Weights of a small GPT-style language model, trained from scratch on English Wikipedia: attention and MLP in parallel.
MLP neurons of a small language model. Each row is named by its layer, matrix (up: input weights; down: output weights) and neuron, and shows model dimensions 384-511. Each number is 128 + 24 x the weight over its row's rms, rounded and kept within 0 to 255. Numbers have three digits each.
After each neuron's rows, "raises" lists the tokens whose logits its output raises most directly, leaving later layers aside.

L8.up218:136115147091082114179139142135107135131109125131130152107135121132128126159115117132129109111073109161133141173158183135115108135105132131122157123164178161139100144145115105186107125141123128142176152173139137133046101112117150146178094149108129145125172103145139169136164143117110126163172120089116165107072135137097134148138146135097161108174130151112128166137118161122175136083144
L8.down218:093126138105140138126147117089159141103149109100079113138110113137113131078129135162111109092145139134118152113099130109154095140153098092117157109100129129109105143133165109093150104135141177184117146115170090165160121125123144130090180145119124145144111144113106145133108117068103173078147113150124152091152115126183137103184150119131142103149124140108134140172103095117092138120128
raises: "ating", "as", "ated", "at", "ation"

L8.up1659:146089188136110117124111150160133109113110155138142122153143108124142108101139138105133128149091143109114125116152149127147124157111118125132084157116180123162097139142114102134138167130144124108133142123115153125126169157116117122151109144172143099128114148119124108131199068123139114145106113118100135114156113118094126130109097134110104134181097083106134138125137139099152133096091
L8.down1659:138138153115131144150128165119149093095204135130137112136156154139174097173120169133171185093108099146114135139145163103140178119142116127162147081156095133137108122117124139092127160115075103076121175099159156049064093124117124182171142134143201112080112105097113125136102165109132105106118148117113134136163120125122093125102096155123122182124170138111128111119161112112148138095134
raises: " with", " despite", " because", " while", " however"

L8.up2347:145126164179167092118104128139141108125104143122153069176113113117079135112127094083119153146141138152158097118151084098127124082129127138121170160095141129152137141121175115139137167121103121136090101099111102116145128110085138085171121130121127112172143127124113110100095132166111112085145169087104102119134130104094121105135136117096111085131168157113109150117166145105093138109187
L8.down2347:078105097111098174128159142111114156115147091095128175082156125165131135175140169164133129109088116105129167118097138133116166108128137107124102098129120136104125096131076127139121096141138168105125161151157175110099103118155127125131130139127138118065125151117142152165180126124121120162138095144168129156148124158140151148113077135118159169147105133156130097130098099133172101143064
raises: ");\n", ").\n", " BPI", ");", "}."

L8.up1888:194148130093107117107169109128086161153089124113152161121109131096117195136152115131117119116144099150135113146133132067172115108095120145150128108103075080125138141127139119113111149171094110148100140138120106100106153144108143131159143090188132120120186114101105096129079159081146103136097146119118153126137091156088078183158084128153167144126073148124120105118098131148140130114152
L8.down1888:090102151129111128139114152185117124156128115067126122167143054144111088122117114134115200121128125138148076109114117115076110091145112111135145120143141154128138143141144155156162087157160163135145127126131131124108136097159142110108130143119150077168155102099121134120154117148083115157109130158146125139105122098108129128134136119108132088156126117131093148132116143147156127105139
raises: "che", "ch", "he", "que", "cha"

L8.up499:136117147155130106123121088112137126105090086091151147148135151114090137161119151153110118153092151088180106114095161164102122121190124149130118116102131130112129149078123119133132124118144095178133125143107164088122103108111125154114135130088182199085110187145145145146129151111143117164150191117103100126120094123116140139121135120112125121131114147133145162103099099122102125098129
L8.down499:137161138108135148124139121139109156150169169135075120109134147129135124098135100084131141129157145167110097127163131094126144125062190124135098144151118118124125131145135140127114132154124159098124151105134077194119167113162114098148135122137062057150142095136124120096104115123111155113096104125184142135135187143126107102146121147135144105134135111117133119173129119113139148156128
raises: "One", "For", "When", "She", "This"

L8.up1018:128094126147114112130048125093138158109165124123114118151132182142166136136148096120143104136090060115114166106094167130167126149136178167110105125137134106143136143085115137124084122199115124164186123116115124114139167097087100150121115160173116202152150169156148162137129110103112105134094137149133136120141096188121102134113120130120171110124142140099148122088118147105138137137132
L8.down1018:127139118133097140119098138170108141146110087162176107126192131141131150161126128145130130115151144137144103122132120090156103114143125134127142148130153138168107061148133156104113161131108109081108152146169116117110111140179136121139132137129132084113170128122140108161102132103163162148136118120119156122140133134141126138188114142131156133140106127135123087129174150108143142108141
raises: " These", " Each", " This", " They", " There"

L8.up209:082129148138129098128144151129110115127135103137131128131146105144110112087124089107100156130129130097108133111161143108100122138153161146108102129091142123150123144097155072118091147142152122126137100162132116128147141094121127119129135128119142186128133124110155149076118102123132120120155106138095192112158084142081113124121111140165118142115150138112096161168162102110108131132118
L8.down209:078146097115125155138140115117097130114129126115113157139143094132157118150139113141118132139107119126115131130102096142110129089094118114137164096176154153121125134089148120129149146146125071138101110124101148127117145139140178139145145123128158126084153140084116132165088173144123119152097115125087130151115124126172111082111131083112131145119093130131122121099098121156153124156138
raises: ").\n\n", ")\n\n", ").", " owned", "),"

L8.up711:108118145117099115127125116192170152117158138108115118114092177068100148114142095132130109109133157134110115109125132112120110139070138131134126159134105110177145138159115101113100147068139152172132137117085110136133126129099154154114107146124129171149186114143117132102142146071094121166156171091134124136158121140147108130091116167128185130154108143121163121108124124158129141164138
L8.down711:178126137125175100108172136092119121145108106096134121153127150148116125144137108130117078111102137136122113146140154138133133115132171149083176140087150121138105143090144125130165170153114132100160123147146129130135127147110130163143126162125139122154066096144147132138111119115129147115107154116093123105094147124131126147130128149147139170135103070103105133137108157104165139097152
raises: "ers", "ered", "land", "er", "ing"

L8.up962:083127133106103121123063152083129141143102137083124139128135167119146121136136072120151128109117136213150101109178154135123089104127127110147131115143115123116126136113119118148153097134167193110129131136159160072139108104133108087104126144146142157133163135151135154117079123115167134157181125089111119113095137152152169110140181081105137123166139144143097134153106107125111087132118
L8.down962:100173142136108154171097107121126121100161109128144122153113110096114132134121129161099102171160134134111096120148167145121133147106148132111156123154129138111141114135110152121132123155078138147090102133105166132146127144159157136162149129155142130149147132132150097134111144086136135131109113139123167165114104132163143120119116092161119106169113096117177117056136103159158137144174
raises: "e", "s", "m", "h", "c"